config.toml
head_dim = 64
norm = "rmsnorm"
rope_base = 1000000.0
rope_fraction = 1.0
tie_embeddings = false
init_std_up = 0.0165
init_std_down = 0.0
schedule = "wsd"
train_tokens = 458200000
steps = 6017
MLP neurons of a small language model. Each row is named by its layer, matrix (gate and up: input weights; down: output weights) and neuron, and shows model dimensions 176-367. Each number is 128 + 32 x the weight over its row's rms, rounded and kept within 0 to 255. Numbers have three digits each. A neuron's up and down rows have the sign that makes its largest values positive.
Before each neuron's rows, "fires before" lists the tokens most often just after its 100 highest values on Wikipedia text that the model never trained on.

fires before: "\n", "\n\n"
L5.gate818:165102087174165170164118129120151096081125103063125120098091170158155077078096150104130093141155177129117173137158167112163215142113137107109107131130146127108119114142135139127168162131117123139148140164131160090073144138142085225148176146180107113109096171126142137169128143101123138097113116128092143120090074139128158105190129135088153107119176117065179124081141139115079163121183189153130156079126099135113145122098103175143211155122137119110111082115170125114178147158133160142152085131186144135188128186101098144104138099117123102169115098130143063103128154120095101122
L5.up818:161093108156106150192140125122114108133025107136122146086087125119134154123134110129127140126180138113107113113203142141150137124135086125063128081112112180110081093110135127144162135132072127158106185121116157085223148106209134135122175086087133103145102118209130101158101126155127119119086139081126135129086154129140143143173135106093141087101113207158144098116118070120129107113117122099103144139086089085127106153105135071128133115156092127093125080104151169183119148092123100146065106065154052083174091163125092132165076153174053135084141138154116088142099141111161085145
L5.down818:148096024106102136114158116117151077118076072113094160157163128122104119191172119094172089145113159154061141141140138126170125144154195207082123153112099115112132090112145158112106124139120084121142147172149185135102114132117143123106105104036124121036103145181123177146121129128135134129159089128071164094105148157101192156093130084148173092125167078059114195062147133106153154146141163087200170146105121147150106128103126253166102122147138115114114136146138104140119096110149062103132088080139185206175161130168113140076097116116075139093106074145106118135133146127122113107

fires before: "|", "-", "ctor"
L5.gate645:136108185100027126106144177148046119158071125143162116095175154161185122183156148113108148179110069107115148143079086066087138171065090109089068169106118117161151117138103159100147158135113155169118191130110165084066149119110086133125136159091137121133161189114081089108173146150112128158148125136092119179130136142162126141140116159154089068190088138097141128153149073097077161102165132160134115121166161108185158162121140194126136125103146084105093114108097128123160120120160171137130048129188072145094178151123136132161118107120115136103121137120106146090130095098207104152
L5.up645:150126132138110117110102129092101149160128151129187095092133082155152191157122092090119138147115081122170160093145135131140162158076113159126099116151149101151103152107174163099099122126130123158144121103134131139095092129177046107158087114092104108149170154146077180000167115146151087115095099185125081052058093106138182102103128164068152128157147144168181139137151191167090151112148160138111050170111108094139153163111137119151149162116127103120111159185165163094147080122141090114159085140140127111088116079150176076189172146102074167140161149142098128094141189113093084147
L5.down645:143173159151104069084103185094137145108099125133131126075138073116132148142086149150125118146142082131083134115123115153119150107097097123134081140112096066101095187151173054123109120060134128129122102117170087128138136136150144151127109119130153192183146051171176111178096156107128184139093125134117088063110078132131123107176178164143090113121122085126158084167120167132169114140074143198088128131085127131136142178112170121113130159165152122149128121180152120124124125146136119154160105161111069126119109102146183136152155104180086130153197111124138149121180162109101108129

fires before: "s", "t", " to", " as"
L5.gate932:140093132136129115150081123155085089099151120178178136105108125153149151121121178105117166146106114082182102153085134118111120192156091166154134101124057076192073122111125147138122166100061135140120157133145138118095117083151159184104192075201090155169195186124103177129117153115176130164119098172127098099136091103143097127119152114120185139106166100122115100139110100176120162069121108116105120127125138133112158075103162118106113114137099118103088111138165151138133120126110111127133129138139130164179112142118097145131134154173145097124114133073052117122147124140116140119
L5.up932:092148110177101088114098140136089159146096122047138126168111100159178162143103131133154116087112132116113129134132145099142116153107123167155068096069193143204135131148134132155153139071084138071073113108070175135131163147119174133124090134142115125167126123130106116145147150103111187106103155127150120088114162174191098105126075158096154164109132131063104101156144042092135140119148188122107076153096116151160113124102164164104163112112108165101105174124105183144105149093087116116140172071179123097153118128119149115073131133127128115149167118108151103113178150157171103154
L5.down932:135144135114196080154174162104188071150175102098130099181163091148120102111114132146135189118153112113111088160146134102113144113066138119155126133129133117143140140138124190151121150095124122115164104137127107154159122136170149174142118075149138109094164110112118120113180139087094194086114196091137150141130134084100096109164125090150145152154096127099123144148118113132088114066138177085132157153071121133169130132186125180093107117149078095117109081171125157118162115099055116072089139119159165103129123151125164110085097166171099136177131101130043189128146139156103110145

fires before: "on", "nic", "a", "ons"
L4.gate257:101145142181173079168130106087148142113168126068147144155075089133143108188071155141134138177137095187104163109104154126084098138173171116167134119173132154174111166121190035146151126120161111135084169110159144104126113137090177037152086075128150152089128108147121126107128154133102107196124127128128134105114127153124158143108189093166155118109118125091220184125127122167117120071109126163141097176097094114107107134127116119082134166082148157149184102118111139181143181133180154115171095145078145110143084129125138097173082064093140150116169159103065151078169140039098111097
L4.up257:125139163125122063164169122146109066116142125098137145118116149091131111113120171078143119137144116120143147096124053101114147100209172118116074134199038164170202167192131120130095122159122124069055138125173159153139183100100140084106106099090154156138171087156043110082098166153067100088095145181150152134184151120130111153095174133139153109111149122130178143132134087113126082069120223072141137181088145096092112113120089124124147141121197133167132065144143134170118145190156117096151093190154150188095157133139172124152131099142163168123119149104113111119151111130111108135
L4.down257:093099169176079108145143148146065090122142129035106127049138142158146109135132138130095063102125162062111118124107145131119148046145118083126133141140163148108146164125099106152120146091142158155174122166082113175127175051093126139168134131048152102129080127148116168126181075105093103139132142167125129106176114110081142127188086137129095072098161105154161158069157114143125083068089124146151124076113144125096103157116108144132146173149119123187109077120105119112106115114157136148099085121069133072129144102128097114097137136110125147113091135129093080098170136112185151115

fires before: "|", "-"
L5.gate52:133131160072127121174088161122117119142130149125091159163131160130113112120161087176097114145166110109087150162176153157068126153142154150166077128155138101177135042139173088068198163137135151116146106157137106109150099144167137109129109164115146152159142113158132125125158197183126108136136112157151170093170114213061156110102137123171118117134123141115141150090180077173156146090100080100116171134140178132199106124125146132148124117100136103110140092158177102142113119059105167161150134151164099105078153172093125164108109125167113116132188137148122112121137108145169137158
L5.up52:167120142142087201089119176110167158154134078124128117129112159095088110122156141063119129060148144151105151105151146081144143151097129080127147131144113168104143134122168135135133160174053109149126096175127157108121090065081047112118158169097124165118166106164168107110144132120144081086107094168218091117106177139118126137137149170145121031111115115117170142143074164059135095145123135104150136169151201152093179128139082146039184157109139187159103136112164118116068134190088166123146102117126072119132155118135127163090115072099109167117074110078158069104065185086136137129
L5.down52:145125125104167059166118096086117139152139078102100148127132171156123132130119168101103147140128118084078130141155113165142154142151134097155172145130131140075109121105108112078103142092176075136158174197110146052121202141156146179109174111162094126105142128136087139076191074231115141141115142138098132154074087125116090107135093106102114138118114176107124139141178106136097107117170095167114107096200099125120111097096149147115085074133201143135115133129144137152071186144177190108102139108133147113175063160071189091115127129157131127156093192174107110145178117087121156041

fires before: "="
L5.gate322:189118171130162160124123129142135165084106123115139057099165063071113100077094059086121106135090142151212105145149149140144139162145171186154127101104181136153151164142124154150037129103116114104223106183142133134135136100162149075096146128125196129129078150090057058124160114074099087075107127097144093144121097142124162129170105126098207179116144087141141124123136175083129096126098134098123133100149135145138155110133113089128119079119121158155099229143112122157113155176082069173121153128146128120131118168092079126157094080092138138087124136075189100167155101152142141114
L5.up322:100163140122144144123105090124134109104092223185124113135197076144143125096143133143126133109104145160160147077088074136144178125103155114123111067159120132169102070114158161114067077255132139109131171056111116080111145148161127123100107149126140141159146126125128153154103123133090132173068119142092103080146107123072112130091063149115187123124130138170150115150139088155158223135090129175096116167214110140163106120116144111080136135183143120080076144162136106088076097168168130140113148142106131161123140110130108073126149144063141098130126144150168073137134181113131086146
L5.down322:105136164086186153132099106150141107131075157169116133196144122116136063176123133070170162111111193137120136151114154138186117119112144139116169176146129148188138129117117103134069118096118129139137142133151149102133145097133112107117109078123147160157122114092083068065117162165186138076120057135128105169145112180121162117080119140180167112107110123182119119094198143118132108198124106175140195113167106144162154120157114035100110071088169163126080189121085109079110167113124140132125183135136123193113058099096086138124102139170168144111075101098141134132088160112103070168

fires before: " |"
L4.gate617:199136072166161137160125101132160141092179160124145099086121095124062114145125067152048116108073125139096144102096141092065149109048123167142121143126113204066138107107131102111094116097159097105116120120119095160070118107124110086164185129115138176144138068166163158122113088127181115171115152137129117155101138169135047091131125193147187107139133100150090111147112110053109049103116117064153161200164149132139086130079133129120136114088159105124147112199104133189140116129124150118105114096103206162168131150185098134181123112150086143073121159157082077148172106113170093140
L4.up617:053073098154100152120140145057130148148109135113126085131097114080167066040114102098134160126090125164077143043151112093130126135082194163092125125104090130123108176046146139157165143175120079081091156146138095080106136108116142164148106145095157139083134149103135110133104104103133142115121083114126104164134124155123130154088130142066132083187142115110183124116158181190162120140078118142140103134125132067133069193155126133190133129162104105156101200181139110107125114115155160109159125169109118091166146174133107119071140135138088136154113150090138112123156177157112068140
L4.down617:165097142134127071121163119118115132168105125130144097202120044099106133151129100106077112088091086136128080082109102136095105116102108129115145090151100128105120103129125149164144119179064105118145077138111180107123127056167124102143172146079129152142139159136186090044201086141217123125108105158156155120142104158182076138119115185070169101127149134192142111162141147112167113067138116123124100131162122160137127077108137152149192130224172143154096133129141096157122128160084073110184154084049076126149201102165153144158218170098123138089115173130141103133178073151163132147

fires before: "|", " ("
L5.gate572:138155081119106139105153109128166157132069156155186142090069056129099097099120084150060107170086185129103155131163157094103137148166124183105138183130162151104168162098169092081148138125078142123105161093090138107141103181142154140123163159150177095085123117080130090147135091103198133129084179105154059168097144157162113133132172171153085123141135179155112112117133122149092110111166122119118138103128130107083158135126125108160112142175138150082126185122169119065132126139114141117110081140174139139133114116090158077094111122161147140120049178105150134110147139092083111125
L5.up572:130152134140111098223124154122147085109122120118113122096149125124100136095137088154101084172100055120158131166117191116120152151175142106164133125118107120143143150136113136142160127102115101111101116104153119172112123159131141118187094128218176138091075098159134111181094073114178083110094131149111150081124155103122129129128136180167126108168090125086117134123128123062107085093146094123148090217099177138155134130155048162092127114126163107107067136127099122156125105145119122060126141091169150139208099158170039102142140133146199131092136115113062070141170153066088168119
L5.down572:201132112085125103125124197120104093135124143133149160064114059090168159162074101134178140098119108108152191132080129097124054134157126092102162176135131113141137129158111100132069141181090055190130139114138127113112116126170140095153118093169083164141082119133108078130089131110081141108067081085142125128135106128111162102101163185155151165109075114130094117125164117111084126098155156091093090146080141144108169140125133158090206155141172104083077152121143114144130163154059062146121129181161096144135128161092051110182215115174099137146094128151132196101112150112146107089

fires before: "=", "."
L5.gate44:193092158167183066142120186083099099122143129112138195132108140116052120160135130167168123121128124118099115103077109212179104147115143088101155180143129061166098095098127192164113092130118127114143127104142139153138153164144162119163116141120117141100117145126131153148126120132095214139116106162175110154105176172157122162115099143200151130153109202088131123109142114125112160117161119048125153115077119152157160147152156142083117131114148114048165120136117139145107094147096095106124146118194137138212158120147133185156146054110116171143138088171113123150101149148131102083
L5.up44:112148051127144159072131214135093114162094118111111166116145090157138121104154155095111123109156135092125115115164151084167148142151075055155173194142136162085112147099160192146129105108171109090083021118139090161070104144125143146114104098093165120088140146101104126191104174097114158106104087120110124112146197171134076138188127123154161077146081194197095114131130095124118154122109113133153147126135155080152151161071049112097095084121150143083173193127111142180150093084116118054167107107128115095099114136144163130142150132130151146225083123173113116173128178162105109101
L5.down44:108145151135105134128116152166098151094117079120087142155163121139095118108119139097178142095156064112175063146119117099085078188092140138088140160168130154170094089145100070144079084136111127134153086098077086118118124170150156135122112159113126135096078148107125152154082064153128137182113155148165124099157163165111146190195128156091167131122085181134035161126120108148152167118133130160096169141068147088125128098130180171106162061101191158143082123154155116104153183139203136097128141110049158147195135076106096118190166105082106164134081077150174130128108144160106080114

fires before: " |", "°", ".", ",", "2"
L5.gate489:127115117160168125154172068119188167079143215111156197112130083111117109138143048110192111085139069160161183078146113144125099120158159136146082123148091128111121155139148179127154109082082117083119096081136163100129123163134120155111155138109143092107157134132138149127179132146120103182129085125107126153119104155096160079108174086102148115128131112125125105142188075097159097093110178161104133167111172126094063078106121213171120197154138100155161137159147091111140136104112170125089105130107075100130065136168165136100132154100111123128051154121172138135110122115151140157
L5.up489:132095132158110178074139106071163169122127093144127094114073169123147123140125132140141171167131117166148160142139096157134152150129119151084144096126106146165128153093117082114165165117073057139063137140119152070101073160115144122175100143101139135139138124172133060125061076085127124059205160171136090124084125148161118113080164104117081131112075116138116148120129157101065045056107124157133140187102161138072119121134132145137136092141104108151143113093100106144137074161118136079096093143113133151060128084144142115128099174102100121132087178102164074097147113104142153126
L5.down489:146105144122142098086115115192089061131133112115115136128175154122129109155139163120108105141137201117157107119111111111083184113150084147076094072107056139161147163147087137131120185160092070131121163097139153135103156142109113203083100143162106070073103155114137120098120158201171123100090148143101133127149148186121157173067121159144151079115145121147110133132162083113106095063068124090128101169143054164082099060205095140196083171143121136168156129087145080107156070155167168141156095143139207130152116100085166063139112143097040109151081127099126071115109116141141220067

fires before: ")", " m", " o", "-"
L5.gate217:138075132103132101094129109115081092179069166111149072068125098116123093153145121114129089169145066193155112103181157179121092087114118140155138119103147138101181173136129130152099181170168102157138115136125124074093130086152183181119152158113101151128129167142138112183164171181163066150108130155094124115080100136099104131130078080064116084151134161093110085096097094061120161154083127065141139140128123124137107169157103083061105108141137119152128196125147100196134188056119136155106139092177140115064082169070145145135182113171167124134140108107158120125046114174157112111
L5.up217:045143132127171161062144118145169125116136129160130044134142051151090152117113122111139105129091098203099193142140153116175119113110083129093209097170135166141170134121106157126108107139097122113166089146132111105104080117029090102124152085131092098128145200111134097165174100089088144105148115091153100114130140136111156126114154060163163131134096123123165088192104112104093109101084151158128128084109082121117130093109151166090137070116127078163096136196126160152159137062155144179132128126166066096069171130137086103097025177171116122109111152150117147110169165140150117144
L5.down217:168107083131176104180115135147147128082100095146093125151101127149109123176106190157076129135116154068167130153097117126165129158143124204070116147156125112105157109131147106103160075078078159093117149149092151159185108178158165143178087195113127135081089125046136131123117091145165198138141101093119112176147187122155135097128122112099132150105152107140163112115156120152146082087147110114098093122083144122119178109133147169165136164077096151107132116144112092117127110182138130122118090162157122154141110097172133134131100180039049128122133165132099116072164110173145144077

fires before: "s"
L4.gate713:213093055121122045066144112068061114169059100158114092092157115122179101206065089149165102173173123149143072155083103124131140126148145123111159153116129146086182115092171126114132134128100104127094129161132156096128104117148121147092130106104084190116116146159127113110146137121112186176202148099174072147128158106098139110146134089104092117118100133095167131120107212153074108094139174067138058150119145153168138111105127144166129094136149131116111160118117181133092093128154118161118122109149151091155063131152158137086093160187078181095149091108146087147125107162174146120
L4.up713:101112118142087141129112129147080153080104165185129106120153064125101133145146138172101109142116139087133136153141134147124109163153113127138073113084138109157113121116136134082060129138112116102192137101118144154239040139115107174122114172088144055205148172100093108112042131127158033116132099115122103158115118144113096099125130157104083123197138132090153128114138120122155139099082064114129161094161135067097184185121161149087183075102121186195107085125138135130137126179147082112142132147079108080089171048083158074149170100071056118133083089203138144131062119140153164130
L4.down713:069129121148147128123149101139125135082109083134060063069130130122142138108104131102086113116093108157087132144156113159186131080163155083113110115093140063166138147157119078100101085109197113098115108098099111091142156127137100104101130104172078155103070134144139102155123118126150082122104200156143153122152106134100121183176088089161157133192153080134103134098142102067190156176104137156074147122123111209087062192069122132151096059099141145134096089135086117118088156115109091116121134100130172172105110152118094084107125099160144113099066147145130091126136107129172131208

fires before: "-", "|", "="
L4.gate220:136175151068173126084089121078082117107062117075092128107098142145139102138146144106096126169127109125115089182122092101142140107122107135158129150144142107109111094190116066115146169130112168105156161154098113150079136136129185152141141117121188124102089158083092154139138088098124128125200172143150112050143118156140166071132134122113179111076127124091197099163117155142128104107156176117084123127112172159157137141099159161212084133161117180081098114122128083063127138111130169124111109092130101150056119164134137117129048138109114114136122176198158136099130094127133147076
L4.up220:112142139103134114085120108103133179126125162111155109132161121111145098141102130074133117134157079121076122196153184086152149141152113101084096162143101171145141119167138143119099063176083214142131134050129174082108146158070157136147125179127128122104143144067097101065062136142132085097117160122100125133152115136087145133133087153126131105112120124137183130152141119161135096097175106214142086099175151149065144123173174169128115104127159136188076131165099085121133107134090129080098150143165092090164074181138053177122138116096110107118129151061062151132177179117024123176
L4.down220:150135098121117116119135159121152097199074164181129165183148096122128195118106096171119148091136083149131088132138148125126124139143123179116088114110180106151107113109108105142134101158065122132154118138096159149181133147083190157105100088139119146208109177132148150149099114129151128093129163106108098155137155191126150121098160191156138125164139121132126131065148122136133162165141121114075084131203133172133166128113084094125076130108080143105118143151120161134122080117132137151116072106124154133121106164165099143085145075075105134181094146107141135142162167093087137110

fires before: ")", ":", " |", "g", "\n"
L4.gate716:086132055172142081120123105102109165110222141119151095086107139150166093165114104120178146160148150105176094148144161130071142174158085191151131111086180114134044145135142166181094146126176155136140100143148133117172158181170150151101109057162140135101116130143114153161137087138171141129141136080111181173122102138127117110139095124118123079098103188165094120098111145137127115173123178109103155096125122134148152128158070135140188122132128107108082049187130121106159122082141173121088034115119110112116150132087044111168121162163074085110166098149129069048086118144103130154
L4.up716:109153156094093144160182107119185083087127128098113140150150134165121115215132124136157120104150127154067148151111104168098180134106093081121097092120177229117077062134142108114173137111136126096118132160147157107138183179192140152140164145112159135187151143150178117101069117097115200145157147161102122124097125129109126134159091142072094111148116121102170125136107132109139113108157114099150118147107161129080135171131103153083189186138124143177111187117103166106095127108182096109112125203219172112096133134117089100123127144157171140159145117127141127157117088144091127131
L4.down716:130168077140106160086157159139161077121153099121077135099100093095147150103111166106078085166182165079200116155121113074096082116109075169108121084145161098163177154162090140140115075102121122121126118123079162143165154133073106104084130122119148113224130106090103149110105112153101135109140090103153154147139151087122101122105169091114127126106165141174164115194084101126075159079145158152098177152085114153166137108118104165151219102171057128132118103105151130092097097169110135098105151134108096094122111131146149114139105132098107144147105099143094152076090168149136128137

fires before: "s"
L5.gate1064:110155125113166108183103112139121095170122146152164094102125175079219135138085178110117096162126147110163146204136136121127136148114111098135152072106138071141056142145138097159074175140142122066067167113102098137140138101143188149084126055157125162139165119084077167196086086137167122140089120150085114123155147132147087116173151149109116088158137095145160104146131108155135148195135135118086134140146075136182149083122163111165142052096065130233117068139119135126062126106127107110110182135149101101120102136155139148088134141122114192117134160119095126102147114171080182176
L5.up1064:097197096110119132155139089163132066086170132103109125101107119119145159181067149160148155080140105081158162141141149125156142127122177119071174159107175115098117135104149118152061138119121101159106153100150111154115101149069187187177091075112183102141181115108099152111113111137150147163157110116130108136134154146124142130168159156144094069139092168184144152130134138145141082127134155136098168159143105104155095106147136113103126140149114177128086110074107144171097114185117171061134101135150148106183114182111075139113154134132173087121126127153088073082116104108126195136
L5.down1064:151096138130107165135095118172116149131131101147123105138183185090157108173198108106111129073164121125126098115100103114146158148148157085117138157132149141202221115140118129097142130191078137111095088093125156122115144125100140128102124133145092117144174090116118156098129088156092120131168180188124158102140130177099086140165152090139106106134161151141090161138156129119044167156144127157106150140097065087150099147175088118135141073134098122125141162107110110170117126092114132120150165120105101182156073072120122119088151124099112131145078092111081143114074114067179116167

fires before: "s", " at"
L4.gate703:135136142109142111139063064139133149102124146141097148107109123106137163155098152123112131155106139170179085132099124073185100181111124118128128108122127115186094113115113214111098090131120121126143102163083088130126073162097139120143116104159165081152087136029147229140151136129132165133134189140087140193137138088152151163145163147100104116155124117076140121114088175100111119126129076140080132138143146108150112160164127064132153127190121143159138058165078105163104206173146132117129134124060097080159074132094108169127100158139076089085106102123164084040113157115141177076
L4.up703:071136150077135063087140121175165167061116169140129125130129105149152165149131147251133121153086107190116123073099165105154124183114122085116095101129155120172102127130214117123138120144134142107160137137163164126133160137121135133196125179087150116092105177130137137146167047155161137122097124106150125152188076162159100130123126149172105112155128141081177149117174183112125155197100139119080143157125157145111093166163110154178177133123157118149041099135135142142089078134174133104100112153099168064140154127155149154145125115080180092049052178104102128126089132144087138153
L4.down703:137134145096119127098162077106128159194168126097092124110148166078147114124168156110173191093172171159141144162154113124160161197152147113093195113148129086162207148124093126092115136148099139129116143107133095143070127152125082121161093116143127069094182110159149157077145143092156195141146073130144128123127173133119124184163103067183125083140114155134102114119113140136049171152108092118173136162070108109066108115189126106138117062108079106109188087134096150149094052072115126130111154103095197134127154131116146128164088168119127127073101113146091104075074139111095126167

fires before: "y", "ies", "s", "ied"
L5.gate690:156151132161145078138134142134119112134104123124111107137076087148158159157182123148121060161198038117182178157107103128056133185144180171078061130082074174133093119146121112116112152138144082092097103142117136155155123117115133128133156119145108148137100181151160157117179114103075079166072094141130092132104179115143152151153104047196093053110132127118150127148075165087130156097101124103135086124138140132178056154143128163094136058127100152092146090133116123107171137185117158155162140113088059138153111173164099099128146136127065113085165107176134142142097118168082143115
L5.up690:094127105149101126173128096187093109124180117099144110117090099183156048135150127153087146126197076065169132100112144123172124142137139132056164150108172195124095109129127088144151118074087085062121092113164106166180145041086090134140130121120169173176131148116158165096184133102101073139085144125096134169109123109109137161141120119161068137137186133092154124100129105132129161114171065144146113133115091142118118142138106196182095139160161149116160169126051154175106143128060145172142131073096068046166112140144086130127114128147105162116065116112097157172118120161110109099
L5.down690:139113087083179125152123075102127119233104108137111142152142101101114096162112113130174102132136143098150145106138172099113142123085118126162167113102184121109081128140130137097148139119173113137166153084149094103163139103182191156120194129073098152100067115192141080099155108162090125089073171186089101161123153162131118153149086110120142160154159144138107115098089126126096109093165109112098137128106111171155163063176128094142161149131148135120148112163116164220086146078114160109137154146102135090163094105135124128168170173110129102123116149109113167042136151163197135159

fires before: "-", "\n"
L5.gate288:181144126134132093172103132093161181113107145098096190152092205115179083117133155123107143147140142180103211156128151100131095190151143092065137138120091089141191154100153086088129123179152143108122119112067115138112140162144149190123122167137126114133088158081159107142090126117123111154131095087157190131146096085109137113129179087118138075097106130098128105149095054100115145137150077075137118076180187117096047159165098129119098104069128119159081143085106074137106198118101161158079154121164106136134146181123150100082110103108119098148137141150129096160119144105105127146
L5.up288:183131171129165129196125156070145119098193126135104130159181117103151095114180168123152089146118097148106134146144102095106109155096143100180188135170127144102099170135122079056083112150160114113111098161125127200126113073132116098079108080126106132095133138078119108123180130126116100110063041123147126121152125153169122144072139160125145159114113152141122126187125111136157087124105160078137083119081183133026155150114113145111107146080103113087053133092120148139117089093133125075133177085168118185092062162122146178118137160143166143156131097128132087074089117116157105112
L5.down288:095099100140119085130119108101145078179158131098127141093100131129136098144192077182102077069143077137099139132126144106148138143136136126168145102124121100166133083150088147079090121101158148093122102129085127169074146108174118094116057081141170122132111133162158076133170122126077116129106152112104098150124071173137173143161153096156159152084116086205097197159130073191142154121104152090093119111103159108065156208115129176151153100127084122113161112155138136110118165085121116117117112111102186187158132143183111104152136128137113159146092095169189138130146168128122106093

fires before: " |", "\n", " /", ","
L4.gate511:138116097126140095146138106137155119114128172114158100115148160126167155168099113098087176156068108114119197132125101150103123166097088151114083195155160107104128145094194088100081122143145091133098053132128164089130164109112092071103117092180079128137149157133176117172174175127150167105086100079130144087131173116135079112162147116073146101155116110149172140148196165154130163147126103181153191126169168148084117139183108160120121122155140104165124174093050087102123137089068157101095199106149111146123124125216144155088097137095110081114131139157143124128131101143101059127
L4.up511:093077163112070101148136127071126144132152104156120117162152111095142160149166086104124152130156130120067173141106144119161125162109148170172154197126137163110158103110149119147104131130153110144060140103113150087120174150085121143089097135125163114167153179161103098146180153085129093169102130109081063144160143057113130127174167096083183114106163132086128111129061141154161136122096060080127139165082096121111091153164161121180183159138181064130151120104123112132156089123097149126112120144133079130165117118159155148146140153056149171158086121132118176075150128079206130140
L4.down511:101152067151108157149138159099107137137172112095214135074148131097114132113150100115097126158154102117109085141104125092163155134156108082118122190110163128137111072125135117182116173098081130156155150193091160102163151096106129095157121159114128137182137135151113102135125213136122103110083121186110060165147039113155135110142088162132139134116072146151134143143148083113136164133149100154152152120124114112193198142145088127088140114139124108142105116126159118168121142085106140193136051123116098134132120114144090109118097134170156075138144111112126143091169168146133030145

fires before: "on", "-", "ons", "=", "ve"
L5.gate488:159143117141108100148106155112068187131157033105063079150100145178172104136102145134050146114102108141112082128060084166158120117160144115126125106191090127137111111111207084051057139099082097156157130147110142103136175116127175151138153109107211096188152124132145122144203082171095133103118137103110199136108097169100105125145125102111173152073121160087128175147173149202138144107138123156146123128099096136096117142129088126140132166135100141132139136112237121126143079100137145126123160124112071147166114158109107120130128115104148134134109048128101109132191104079120091053
L5.up488:094124131138139139119132122046132085172149108153117067123110143146121077166110088185141173172137128136167223111073116055119122184116140129116172106115157150126123101132097140091096138144122125120120106136104106143184058121122129107130157085161129132125158148156112099144178134122122151141150171149098157112204094132147121108099190101139131085170143134144138080114097081096138155080126114155166170174118139135178140129094174125117163174150103153192123118136047147201130129113109082114200102069136137185187083076176103162129131038073139218148130132173190151081076096122180169150
L5.down488:153145169093164113171132136154107118129151099137068062133138073142107108158103154156178134153170172101089068127155065134172092150122120130089158113134190154136129127164150121059147132152139167121105135102200074118123058118090093205130169099101173110130141110157158126122121143149110196151155142144157133119192141086102116144121106122110117140184134125098028178098108119159114110136174119167151133094108156136167106066130114084159138088075158157132106114151117105125054175174128144118097104085171101110103165116111162188134099167135112139102120147080206134180106113132165130162

fires before: "-"
L4.gate1123:163115127124126176155119156115091138122074033096213078107161138149145108143182153101144154201137065141059117150111102126106069147123075188152141154127134103116170173131141127115126137088111103117161100137126092152130125095158121109152112098116151163111158172110097200135191104187121183163083109111123128155114152118140076130078114121139159130112135150129110154139125076121151140141132067103096166138133131148166191129170134140126117186169174143162145095122166131147104147134127164127088147089155152097124154124121151146129145075125206084123153092156138120148160128158172118068
L4.up1123:155072166150149180183137151153120121148104160147118188144121180208142092155117126136059135166117118066098121133158197121101078155060121155169138157147145094130193141147135169142209120103174134101129099126116146142172077086120129070113139143132132086136166105128195110154142169134098112123109115132132090169109164108089111058137136169154075127093127120114111142133136125112164138136156055150165126152178089111134160101132179074160154136053154124157151083171136124119145202133182097145116125084102094111128130119136145150135099101149075114126142077192135112165096115091085119127
L4.down1123:127094115154145147092187082084145069120103199130087186119148112188166101168126111184160135129127119135089146123130137183138118118130100122146180189174131111112134162136086114140130203175062151131144135166144107112118133154115108156151104102160135120088170081097146150151138167112133134122156102064128149135118137105127128158108132137123068125108068105081049193134109114094094151149154095135172107139140082154131098129113145173085135145151124185169175171151149147154152202091093135135181090108105146128128114146105193064131128052169135166076118109173126119198105110112100121101

fires before: "="
L5.gate904:097059067120157143155219132124167104148077179136178170166093120098138133137128126175171179168082161118087113134168153114113112120187121129161116117099153160188144091134115121116113155156101122115104138179092119106131173095138161125123151109155129159107100097127109128132093154104141112111107118106117131182099162146096115142123150139121134078156156162093136133130116171105137133063109130109112094140107135117169107131158180117134099146172084126113112149126067114072120199161108127127127105066212131140187136196156115179143124086067099135101119142175106080083094141083127164120
L5.up904:098123160130143094145103206111151076160037101140152185111104167160124146076073084151203075116126152057090105137122105082116094078197166133144140067164161145128165073123092098107099097131109173111144141110101106177109107131138129177126128099088101176118122141151088131176121200106114053121150129122145147223131194128073099094129114153112127129144133130121117142114134154105103148100151139086095104132173122109143092155136130173164093063105080130115140112106086102066119165155027104108153132082190087128126165139151098109150156116114136108126095151144105132097168173085145208135
L5.down904:125114180161081110154140104156164146164098143098185149148183140086085144112102056140130107081126142088139049105158161109092125063113154085143155095144157151161150058104106174114157123095183121163109180156094070122106106126109111111160122080113142150143129109106127193098126151143200054119138110153143101095119151151130115105112152138084128113129120127109130157097138096096164144136105126135098114120118149129139101108118106145175120126117113061069047099120158120137181116199139099105080143123139119109147149058138160111150161136087076158148131119160113101119090157094077112107